Weights of a small GPT-style language model, trained from scratch on English Wikipedia: rotary positions, 15861 steps.
MLP neurons of a small language model. Each row is named by its layer, matrix (gate and up: input weights) and neuron, and shows model dimensions 80-143. Each number is 128 + 24 x the weight over its row's rms, rounded and kept within 0 to 255. A neuron's up and down rows have the sign that makes its largest values positive.
Before each neuron's rows, "fires in" lists the words (lower case) most often at its 100 highest values on Wikipedia text that the model never trained on.

fires in: "production", "development", "construction", "place", "location", "life"
L2.gate29 [125 124 151 139 123 148 119  91  70 151 140 120 149 149 124 145 123  72 134 160 149 142 160 143 143 131 128 149  64  89 132  99 138 166 144 102  95  79 129 138 108 133 107 109 151  93 118 141 138 157 117 159 100 107 164 159 167 116 140 118 129 136 161 180]
L2.up29 [135 126 101 124 114 111  85 138 105 151 151 120 150 118 129 115 117 121 143 107 101  95 138 151 156 149 126  72 102 112  98 114 118 132 164  81 138  98 146 110 133 123 105 134 112  96 106 163 108 126 131 158 150 148 176 121 181 146 148 133 127  97 123 172]

fires in: "died", "killed", "birth", "time", "death", "within"
L3.gate16 [101 132 127  83  88  95 117 142 122 105 162 122 120 118 118  86 122 124 159 150 124 166 161 137 104 184 124 148 141  98 115 122 112  74 146 123 130 118 103 109 107 138 123 103  86 126 112 159 127  96 131 135  69 117 103 130 140  93 148  98 150  91 163  56]
L3.up16 [141 113 106 104 140 123 139 125 107 124  79 115 116 159 127 127 151 119 145 134 110 115 133 136 140 119 126 144 115 101 152 123 114 127 133 159 133 115  77 145 109 139 144 145 131 166 139 174 157 187 162 164 155 133 134 154 145 145 117 114 146 107 122 144]

fires in: "such", "well"
L3.gate324 [120 103 141 136 121 171 144 121 117  97 136  99 123 108 142 178  88 133  89 163  96 110 150 169 102  92 113 134 161  97 156 150  84 138 148 127 150 100 136 168 129 151 147 106 110 161 101 136 142 117 151 103 107 143 184  68 163 137 138 106 115 158 102 115]
L3.up324 [119 140 170 108 163 165 101  96 152 112 141 109 135 131 142 126 121 115 134 122 105 136 146 155 137  78 155 119 133 163  92 135 106  88 117 105 155 170 143 133 152 109 103 164 143 129 139 135 102 142 129 134 156 117 172 135 129 183 116 101 148 169 134 123]

fires in: "website", "code", "sq", "utc", "zone"
L3.gate65 [120 154 132 131  95 146 153 110 114 147 172 118 158 117 141 110 158 121  83 126 127 140 115 162  77  80  95  68  98 131 132 143 101 120 111 163 179 142 105  84 123 129 135 125 131 120 124 137 164 137  99 127 112  83 116 135 144 149 146 103 110 106 154 125]
L3.up65 [146 121 114 102 143 102 154 136 112 147 142 138 158 100 121 150  98 148 144 121 124 116 112  88 114 109 124 109  88 116 126 166 127 136 165 107 128 132 152  93  99 105 112  80 176 125 144 100 151 159 130 146 114 116  70  91 129 134 155 135 120  94 172 136]

fires in: "that", "of", "such", "other"
L7.gate193 [112 118 128 129 128 140 142 119 105 139 119 120 122 144 143 131 156 117 153 110 143 121 103 108 108 134 156 118 158 118 128 173 130  71 118  97 128  69  59 174 147 136 138 115 115  93 161  79 137 117 113 157 144 123 112 127 148 165 156 143 128 100 145  94]
L7.up193 [100 172 119  64 126 123 142 117 163 102 110 154 111 114 128  86 154 136 148 131 168 167 158 123  77 120 122 140 127 118 107 101 130 122 122 114 150 153 113 119 130 115 169 124 154 112 107 132 143 121 156  92  94 125 109 146 114 183 143 155 140 125 134 144]

fires in: "league", "season", "championships", "championship", "team"
L2.gate107 [127 115 102 104 142  81 136 128 143 131 128 101 106 131 124  82 149 134  90 108 129 117 159 128 118 134 157 157 130 144 112 147 125 150  91  99 115 132 162 117 148 132 102 115 116 121 130  98 129 140 136 162 121 175 117 136 130 115 116 149 138 123 108  93]
L2.up107 [129 146 111 148 130  89 134 120 122 161 117 143 104 183  92 115 104 111 130 109 140 103 155 115 100 124 146 119 115 210 116 129 144  97 135  95 135 113 151 121 115 105 108 101 128 150 179  81 107 116 116 177 133 134 156 137 132  90 136 141 143 156 101 150]

fires in: "first", "second", "third", "all", "manchester", "east"
L2.gate304 [140 101 120 121 113 132  99 115 141 132 131 114 135 103 140 124 156 116 104  92 124 148 112 145 146 116  96 122 146 160 141 120 133 122 108 145 126 130 121 117 150 151 108 136 105 204 140 170 154 108 113 114 119 138 103 123 163  92 135 126 153 118 152  87]
L2.up304 [ 93 137 111  92 154 115 126 114 133  79 151 104  95 138 127 140 156 129 132  84 127 126 108 151 130 100 113 130 143 128 115 164 151 105 127 133 109  99 109 145 119 132  82 126  94 117 160 146 147 145 156 105 145  94 116 143 149 102 135 143 155 119 137 109]

fires in: "goals", "books", "arms", "characters", "points", "information"
L2.gate252 [ 94  83 134  87 130 136  88 147 126 119 174 164 165 124 146 145 136  92 135 144 138 107 137  99 136  93 111 169 102 143 128 143 172 126 183  96  99  99 130 136 136 105 124 130 174  83 126 145 131 103 170 131 103 121 129  84 140  99 124 131 121 149 117 161]
L2.up252 [116 104 111 114 140 156 114 134  79 159 132 105 136 120 163 136 128 136 162 114 159  95 135 131  97 148 148 103  92 141 140  74 160  91 113 139 107  93 119 109 156 150 121 142 179 126 135 115 129 131 155 117 154 138  88 114 121 159 186  76 117 108 158 164]

fires in: "and", "after", "before", "until"
L8.gate70 [136 130 105  96 113 128 135 112 115 102  87 122 105 161 159 134 158 134 110 139  84  96 150 132 126 187 115 131 146 161 137 130 155 100  92 103 123  93 161 140 111 157  88 122 130  82 118 108 125 100 153 103 156 154 103  97 128  99 112 169 129 119 123 148]
L8.up70 [116 115 143 109 111 100 137 138 171 140 133 127 145 178 101 138 138 147 110 160 123 153 140 117 126 151 114 160 108 121 114 114 137 130 121 139 161 110  77 135 121 141 167 141 122 124 135 149 114 123  92 134 120 146 141  83 107 159  88 138 163  98 118 119]